From a checkpoint of a small transformer trained on Wikipedia: width 192.
MLP neurons of a small language model. Each row is named by its layer, matrix (up: input weights) and neuron, and shows model dimensions 32-159. Each number is 50 + 10 x the weight over its row's rms, rounded and kept within 0 to 99.
A block is one neuron, or neurons of one layer that tend to fire together. After each block is what it responds to, as a language model described it from the Wikipedia text at the highest values.

L8.up137:57 54 48 56 67 46 46 54 45 49 16 67 61 60 57 51 47 60 41 35 52 31 53 39 66 55 38 65 65 51 55 72 55 38 34 50 57 38 42 50 70 68 54 41 58 58 55 49 56 69 57 36 36 28 66 44 37 61 58 56 52 56 46 30 61 36 63 61 46 48 60 48 62 42 48 38 65 53 48 47 61 53 62 62 59 54 42 45 50 65 49 45 42 38 62 46 36 55 63 48 53 52 54 39 42 50 45 46 47 54 50 52 53 51 56 36 30 56 68 41 52 56 49 45 44 41 44 62
L8.up178:29 43 46 57 58 35 57 49 63 45 50 53 49 61 57 59 32 72 40 53 66 45 51 55 59 58 35 58 51 46 57 52 29 57 46 30 60 39 66 31 44 46 53 39 55 57 53 56 40 63 53 37 67 52 56 53 53 61 60 73 49 49 54 51 41 53 42 44 62 50 51 45 57 38 36 51 53 67 42 44 54 54 47 60 38 49 51 52 58 38 52 37 47 35 31 60 51 35 70 55 53 37 58 43 44 51 40 57 61 47 60 39 51 48 40 52 37 61 28 60 64 55 49 41 51 69 45 70
L8.up221:35 63 49 56 48 56 57 52 58 69 59 41 56 54 46 59 45 42 65 48 50 40 52 51 62 60 56 38 64 60 48 47 53 57 41 56 57 53 55 65 49 52 59 47 51 58 48 48 50 42 85 45 36 50 45 53 42 59 49 36 43 40 65 62 42 42 53 48 59 40 35 54 52 50 55 52 56 54 59 49 37 49 62 34 57 45 43 51 51 35 51 53 43 40 36 47 35 35 48 56 45 30 42 30 60 49 55 58 47 47 64 36 49 63 55 52 62 59 63 31 46 52 53 79 52 43 41 47
L8.up267:55 55 52 39 45 41 53 50 47 58 41 63 35 74 63 45 40 44 49 57 56 45 56 42 66 60 58 52 53 25 45 51 53 49 63 42 68 30 59 31 60 58 58 57 59 65 34 32 55 49 38 49 66 57 47 52 69 52 51 29 55 50 53 42 34 42 53 50 41 45 65 46 60 63 60 66 58 44 55 55 44 41 51 59 54 49 45 51 37 56 56 59 52 59 64 51 51 57 55 33 47 36 67 46 44 35 53 55 34 46 63 60 53 31 29 29 48 55 57 41 48 50 26 42 40 30 33 54
The word "and" linking paired or listed names, places or terms, as in Australia and New Zealand, Yu and Shiho; also some word-piece completions like "ith", "ian".

L2.up121:65 44 47 48 39 41 50 41 51 45 44 36 47 42 51 36 56 59 55 68 45 62 55 62 60 40 54 53 52 60 54 39 60 46 59 53 52 47 41 47 23 50 72 43 54 51 52 39 63 50 62 34 58 46 44 54 45 57 45 53 30 52 43 56 55 59 53 53 45 53 53 50 75 32 60 52 52 58 61 36 51 48 53 48 41 63 48 56 55 56 46 36 42 41 71 75 57 55 75 53 36 38 31 63 47 30 51 55 50 48 47 63 44 45 50 59 52 64 48 65 39 32 45 52 57 59 50 45
L2.up124:49 51 36 57 55 46 61 50 77 49 23 49 49 52 77 53 71 59 60 55 57 48 54 49 41 37 57 58 47 49 58 43 42 63 62 45 47 48 48 36 61 54 66 31 41 44 40 63 61 61 47 66 37 65 40 38 45 54 38 54 42 55 55 53 36 46 60 53 47 17 53 46 41 56 56 39 73 50 42 43 47 51 60 43 53 54 68 34 36 25 53 30 36 41 55 51 47 51 51 71 56 44 37 36 60 54 49 54 67 58 44 48 55 48 32 50 63 48 60 44 47 32 38 50 62 44 36 62
L2.up129:53 31 51 52 56 63 39 50 54 36 33 43 55 38 59 60 42 64 35 54 65 66 54 50 37 48 44 56 53 41 36 55 55 59 41 52 42 43 40 48 50 50 65 37 50 56 44 79 56 64 31 42 58 45 33 37 32 53 48 54 51 54 52 64 44 50 44 59 51 49 52 53 37 50 60 60 41 53 58 50 44 55 34 42 45 46 60 45 58 32 52 43 56 55 46 51 48 33 52 60 51 53 30 49 59 47 70 57 49 47 63 37 65 48 36 54 38 48 66 69 42 42 29 42 53 46 57 63
L2.up142:43 42 39 33 35 34 56 48 43 46 36 74 58 42 48 45 61 63 66 55 61 64 53 53 47 45 55 47 56 47 58 39 45 57 38 44 55 50 62 49 35 49 52 32 45 47 42 48 61 52 50 54 51 55 67 50 54 38 45 54 52 49 50 48 49 46 66 68 43 49 53 49 59 51 56 67 48 53 58 35 55 51 33 45 41 54 61 50 62 26 31 45 52 36 38 49 57 35 59 61 46 44 29 45 55 39 63 40 54 55 50 40 38 61 48 62 42 59 40 69 65 47 52 52 44 43 40 34
L2.up145:61 59 35 63 44 57 44 51 44 37 44 49 54 39 47 49 57 64 38 69 50 50 53 53 56 30 65 49 47 47 52 42 49 29 53 50 57 43 45 41 59 48 44 49 61 53 81 62 36 63 49 41 50 55 48 65 40 47 48 51 60 50 56 37 41 58 59 47 44 55 51 45 46 68 45 38 42 50 66 50 35 50 47 57 55 56 74 47 21 64 56 38 61 46 48 55 52 41 59 55 59 54 36 57 63 57 50 39 51 43 61 65 52 50 40 48 38 49 40 68 43 45 63 40 64 36 43 59
L2.up298:38 35 53 48 58 64 53 38 59 50 41 61 39 34 45 52 68 58 32 55 52 45 52 62 66 51 57 44 52 71 64 44 60 56 55 51 61 48 41 59 63 42 50 49 39 59 41 50 53 53 32 47 27 50 48 60 49 57 26 49 42 54 43 64 54 27 57 44 41 40 43 59 53 41 43 65 37 48 42 42 59 57 48 54 67 48 49 34 44 38 44 44 70 49 40 52 64 48 49 47 46 53 51 51 68 36 64 50 34 51 60 56 55 61 54 61 40 65 44 52 57 46 47 51 44 43 69 58
L2.up327:53 42 63 55 55 34 51 62 54 45 37 44 56 60 64 36 27 64 67 30 55 44 68 33 41 53 48 54 47 51 36 53 50 52 55 64 42 55 42 74 46 40 51 46 37 45 48 45 49 64 49 58 46 42 43 48 49 52 43 52 53 62 40 37 58 46 52 50 36 54 58 44 64 66 63 57 54 49 56 62 48 73 37 34 50 36 34 47 51 55 67 63 48 71 54 56 47 63 48 46 47 55 47 30 55 39 45 49 67 68 51 54 65 46 64 49 40 51 46 61 52 76 32 48 49 47 41 54
L2.up348:39 55 47 48 48 37 45 33 50 62 35 52 66 56 48 43 55 66 55 54 65 47 56 38 64 38 67 31 40 43 49 57 47 33 50 41 56 55 47 42 69 49 51 38 41 62 48 56 58 51 57 61 57 66 38 64 37 42 44 55 35 44 42 55 44 47 51 46 50 38 30 49 39 55 48 73 63 39 54 51 38 45 57 63 49 68 53 48 48 47 40 39 48 36 62 43 64 51 55 46 64 31 27 54 53 65 50 60 58 44 36 57 43 53 64 42 50 69 53 55 65 36 49 58 48 59 55 61
Word-start pieces ending in "l", especially consonant clusters like fl, pl, gl, bl, as in flowering, flight, Platform, Gladys.

L2.up102:62 60 60 69 64 39 44 52 59 56 26 61 54 54 51 42 50 54 40 59 66 70 50 59 60 48 44 49 59 38 33 51 53 45 50 48 35 49 42 51 50 68 53 27 37 49 54 54 45 57 36 50 52 56 52 58 45 47 59 58 47 54 58 53 43 55 46 54 31 60 46 48 37 52 33 46 46 48 53 63 35 38 54 65 35 50 61 43 48 52 49 45 50 42 51 58 40 48 58 49 55 50 43 39 68 74 36 73 41 60 43 35 48 44 41 59 59 54 41 58 59 63 31 38 63 54 45 62
L2.up109:44 54 52 67 47 32 58 47 38 64 49 59 51 56 37 54 58 33 42 51 50 42 42 47 64 52 68 37 55 49 49 52 60 60 61 43 32 51 51 42 45 53 62 22 51 37 35 56 57 55 37 46 47 44 54 60 47 51 68 34 54 49 51 45 57 65 38 69 48 66 71 57 57 66 59 53 65 60 55 65 52 58 45 51 60 49 51 56 52 39 59 55 42 52 73 47 45 59 62 51 44 53 69 33 53 37 40 43 48 40 36 42 47 47 30 44 49 36 58 41 39 23 59 49 33 53 47 56
L2.up135:65 55 54 51 60 67 67 51 41 46 30 57 69 42 60 64 55 50 54 43 53 43 61 53 58 63 62 52 54 48 44 48 45 51 60 58 52 42 35 40 68 70 64 49 51 57 55 53 52 44 38 45 43 58 51 52 58 52 57 57 49 69 57 51 39 59 52 41 32 43 52 27 37 55 49 49 48 53 54 43 62 44 49 54 46 59 53 45 41 24 40 37 39 34 52 53 63 63 42 52 52 36 53 44 63 57 41 55 55 48 28 40 55 74 30 50 42 43 54 51 52 49 51 45 60 39 58 56
L2.up189:46 66 56 55 72 42 54 44 52 67 41 64 50 43 65 52 51 45 61 60 53 53 51 35 44 63 48 52 65 45 66 43 58 55 53 36 44 41 46 54 51 49 51 38 48 44 62 72 38 55 40 32 56 51 50 26 39 51 40 49 57 61 42 50 45 51 45 59 47 43 51 53 48 48 50 47 45 55 67 43 51 39 42 39 33 42 38 41 59 68 58 31 46 55 49 39 61 45 63 28 45 50 42 47 65 64 55 60 62 52 47 45 59 45 28 35 52 55 76 59 54 53 27 43 46 45 71 33
L2.up301:45 52 53 49 57 42 49 43 43 49 33 57 62 58 45 56 50 58 61 70 45 30 51 57 47 54 40 29 49 54 47 71 15 55 50 52 39 49 55 56 57 51 38 38 35 71 49 44 33 61 42 50 44 50 54 62 42 30 64 53 60 49 44 52 58 47 57 44 41 45 46 49 39 52 30 45 46 35 58 56 50 59 52 50 48 49 33 38 34 41 49 35 64 63 45 49 46 61 33 53 41 60 73 34 59 44 47 56 67 43 58 47 43 41 26 53 48 42 55 57 69 47 47 56 41 49 61 55
L2.up321:49 67 46 61 44 41 30 39 43 44 40 68 55 62 59 57 54 45 40 48 54 36 56 61 59 61 37 31 45 44 62 56 47 30 58 43 53 59 37 56 64 55 40 47 55 58 38 53 50 61 42 64 54 42 63 49 66 50 55 60 55 41 50 61 41 58 55 49 37 46 44 35 52 53 57 44 57 49 58 59 55 49 49 71 40 59 57 44 53 39 44 43 32 51 29 42 37 52 64 45 60 42 51 28 65 50 57 65 54 41 67 38 45 47 47 30 46 53 46 58 36 53 36 28 62 52 52 58
L2.up326:67 36 54 63 46 63 53 61 32 33 26 24 46 48 45 66 52 59 45 64 43 57 52 49 43 41 59 49 29 34 55 34 45 33 58 52 51 49 44 51 46 56 40 51 51 62 71 54 49 57 37 62 58 45 32 54 48 52 48 47 57 59 62 52 44 63 48 50 42 44 41 52 45 48 58 51 51 54 72 52 36 60 53 52 64 63 44 58 42 39 53 37 56 55 66 36 53 51 54 55 66 39 55 49 37 72 37 57 56 59 38 38 75 58 35 56 57 28 50 75 50 57 48 52 53 46 52 46
L2.up373:63 30 43 60 62 58 53 50 43 68 49 66 36 36 56 58 45 44 60 54 57 79 59 58 51 41 56 44 59 46 49 44 50 46 52 54 39 41 44 49 57 45 55 32 46 72 53 43 46 44 49 32 53 42 50 45 55 41 43 43 64 60 51 51 49 41 27 61 44 48 44 47 51 51 70 39 73 37 65 48 39 44 69 42 44 43 48 42 42 58 56 47 42 52 36 43 40 85 56 50 40 41 51 49 54 59 30 44 25 65 54 42 59 54 48 43 58 51 64 43 49 40 46 62 42 71 65 46
Tokens in list, table and infobox text about albums, singles and releases, such as chart dashes, UK/US, section markers, and word starts like gu(itar), pre(mieres), pop(ularity).

L2.up96:62 53 35 53 40 47 39 53 48 40 35 62 41 45 68 32 44 65 39 70 52 53 52 43 75 45 47 59 51 43 54 56 49 47 46 43 42 54 49 38 69 54 55 46 54 54 55 30 67 66 56 63 34 48 43 41 54 55 41 50 50 31 52 52 52 47 59 53 39 56 65 41 37 33 56 60 75 44 51 50 56 76 35 47 53 48 49 52 41 42 36 37 42 60 59 50 50 53 54 52 48 62 57 68 57 47 38 32 61 52 48 39 46 58 63 48 34 45 53 43 39 59 45 62 33 36 41 52
L2.up127:62 34 57 51 53 50 57 54 43 44 50 31 39 55 65 62 45 66 61 36 57 54 51 50 68 46 42 60 41 44 56 55 49 60 46 46 27 58 40 45 68 44 51 50 37 52 49 54 56 54 40 45 28 44 28 58 43 50 63 60 62 39 45 56 54 50 62 47 37 43 70 49 45 53 58 50 34 48 47 66 44 53 52 46 43 60 46 54 45 48 46 45 50 50 60 51 61 60 61 49 32 65 52 49 61 37 60 55 60 45 57 51 57 45 69 48 37 42 46 44 40 83 49 53 55 34 47 50
L2.up230:57 46 44 47 70 44 48 68 55 45 38 40 32 59 61 59 56 60 62 39 43 54 43 50 48 61 53 58 49 53 47 60 36 42 56 62 43 74 48 35 43 31 49 49 43 59 54 53 62 58 61 23 55 59 54 41 38 50 56 67 49 58 43 56 57 65 43 52 45 54 38 40 57 50 59 48 56 56 49 47 48 26 53 42 44 53 56 54 63 45 54 56 46 59 32 33 54 71 48 49 34 58 42 49 67 58 61 42 55 44 40 64 52 58 39 51 32 57 40 54 44 32 43 52 47 46 66 46
L2.up238:61 48 46 43 52 37 48 50 68 52 62 37 28 47 78 44 64 70 55 50 42 53 58 64 58 47 38 71 68 39 52 57 53 45 50 60 28 60 51 31 50 42 52 56 48 40 59 46 49 50 68 39 45 67 46 46 50 61 44 50 46 60 44 36 35 42 54 71 32 53 59 46 47 56 50 50 58 45 36 54 56 57 57 57 54 43 38 53 54 49 64 59 48 63 65 23 55 67 45 37 49 55 41 46 49 51 61 48 42 38 46 49 51 48 39 51 34 40 36 39 46 40 39 55 44 30 39 52
L2.up310:62 53 51 46 38 35 41 58 41 52 60 60 52 57 56 48 52 55 33 43 47 38 68 46 47 57 43 54 38 67 31 69 40 53 46 46 42 65 29 61 69 48 66 49 44 64 33 70 68 63 58 57 34 48 48 58 63 52 51 35 45 55 55 46 53 44 69 42 64 65 65 49 45 60 52 36 41 49 58 35 34 40 56 53 47 56 48 59 64 40 28 60 56 56 58 47 58 46 55 57 31 38 50 52 54 39 54 60 48 47 45 51 43 42 57 40 51 38 63 61 40 43 59 66 65 47 64 40
L2.up343:51 40 49 54 49 49 54 47 57 49 62 38 59 36 63 48 57 49 55 35 57 52 51 57 66 48 51 74 63 57 59 45 19 56 37 50 40 57 45 49 41 37 55 63 47 58 47 45 43 46 54 51 63 54 33 42 37 52 58 45 57 50 37 58 56 53 46 50 47 58 47 37 62 46 41 38 38 69 53 50 38 46 41 60 47 50 54 84 49 62 24 41 39 64 60 50 64 65 58 52 62 54 44 71 47 29 59 45 49 58 41 41 58 40 62 51 40 59 56 44 43 56 73 59 66 35 58 59
L2.up352:50 52 57 45 56 51 41 57 55 64 49 61 40 50 55 53 62 56 64 57 37 47 53 46 51 46 59 30 55 31 48 50 58 46 41 63 68 64 56 36 56 39 58 34 36 53 45 38 55 49 52 48 40 24 55 47 72 41 68 58 56 48 44 57 60 48 58 45 44 58 42 46 54 44 22 52 36 49 46 45 57 72 61 23 59 32 47 50 50 62 48 54 57 53 44 41 52 70 53 37 51 42 46 56 55 59 70 34 69 58 57 49 52 56 39 38 58 42 70 49 48 52 36 28 63 44 40 54
L2.up359:42 38 47 67 54 35 45 47 52 48 35 36 30 50 51 39 43 66 46 36 52 53 62 49 47 66 47 45 57 50 41 57 52 37 41 65 52 64 57 45 58 47 68 53 42 57 46 50 60 55 56 66 66 55 63 54 53 52 44 52 34 49 56 58 51 40 62 63 43 31 53 58 51 46 35 36 59 41 55 57 50 26 59 48 49 42 35 58 54 49 29 52 66 32 52 42 47 59 49 60 35 61 69 59 48 57 46 59 76 32 37 59 57 52 71 59 49 52 31 55 64 51 44 58 47 47 52 37
Field labels in infobox lists (Density:, Country:, Website:), "family" in species stubs, and word-starts like comp, conc, dep, such, most.

L9.up251:43 42 42 59 67 50 33 42 65 36 43 30 40 55 58 60 54 56 29 30 44 36 59 49 46 60 53 58 74 49 60 73 48 48 41 32 52 48 46 45 57 31 48 48 43 48 55 54 50 41 63 53 60 56 86 54 48 55 40 47 46 66 58 63 52 47 44 50 68 38 73 68 48 45 57 48 62 53 37 52 38 35 47 51 49 49 52 42 46 54 32 48 47 60 32 44 58 41 62 23 54 52 54 46 51 41 53 46 51 68 43 40 43 43 32 59 49 64 39 35 54 50 54 53 61 39 62 39
L9.up277:55 57 43 48 69 29 33 51 53 41 48 45 40 56 52 66 46 49 61 61 68 41 44 41 53 71 53 48 38 52 42 45 41 50 52 37 53 41 24 37 46 69 58 64 49 41 49 55 54 54 54 71 65 49 52 72 52 65 35 45 52 67 49 57 41 53 58 62 51 50 73 53 49 41 57 28 34 21 45 40 45 40 42 48 32 55 49 65 44 63 52 44 53 63 55 57 47 53 47 64 39 54 49 39 46 61 46 52 59 60 65 50 36 51 37 45 43 51 48 30 42 56 62 57 41 58 27 52
Fires on a split-off word-initial "w"/"W" token starting words like web, website, wildlife, wire, and table "W" for wins; occasionally "down" or "(".

L8.up21:65 68 52 46 59 63 35 32 43 51 47 49 68 62 45 51 69 53 42 39 45 55 70 68 51 39 42 53 53 76 65 61 52 45 44 47 52 34 52 58 49 35 57 47 41 38 51 46 49 49 47 46 47 45 48 34 66 47 54 64 59 69 49 55 42 37 45 70 39 49 45 32 61 43 62 37 55 62 56 64 59 49 57 39 36 63 86 47 72 60 37 72 34 49 61 43 37 62 40 66 43 38 50 42 55 52 52 57 39 58 41 53 52 45 48 45 49 50 43 54 43 56 45 56 47 37 52 30
L8.up78:63 51 54 46 45 51 32 53 64 42 48 39 42 34 41 55 63 27 40 66 51 55 53 58 54 50 45 54 46 65 40 50 44 51 21 35 47 52 54 61 60 39 74 53 50 52 53 50 41 46 49 40 59 55 73 59 36 62 66 59 55 68 46 52 57 37 38 56 57 56 41 36 46 52 48 37 54 70 42 44 60 43 55 59 44 42 58 56 46 63 28 58 22 37 52 40 43 67 41 36 64 43 66 40 45 47 60 52 46 47 61 50 71 54 46 44 50 43 45 43 43 61 63 39 71 44 64 46
L8.up294:57 51 60 53 50 46 49 56 43 63 32 60 55 64 44 50 85 43 41 43 38 39 54 62 54 60 58 48 42 54 62 51 32 64 57 57 49 71 58 50 42 45 37 44 42 50 56 50 25 54 52 53 55 40 36 47 61 50 54 58 64 48 59 58 64 45 51 50 58 45 48 60 61 66 68 42 56 54 31 44 39 47 49 39 63 43 28 48 60 48 44 41 49 44 46 54 49 45 60 48 43 48 46 46 38 43 49 45 33 63 46 58 50 41 50 49 40 56 46 58 45 66 62 69 48 37 43 53
L8.up378:51 55 47 62 61 67 46 43 60 64 43 40 56 49 57 33 67 56 42 46 75 56 45 60 39 52 58 51 32 51 47 45 51 61 32 51 43 51 62 34 40 48 55 44 47 56 53 55 49 57 42 45 45 61 29 53 53 69 43 60 63 50 39 34 63 43 61 44 44 36 52 41 69 44 59 62 33 64 44 44 57 54 62 40 47 48 51 56 48 46 61 48 42 50 40 46 61 51 31 54 39 70 64 55 46 61 35 34 32 58 40 46 69 52 52 40 29 58 35 56 40 58 36 62 58 44 38 37
Interior pieces of words split into several tokens, above all "on" in component, opponent and exponent, and also ecut (executive) and uss (discussed).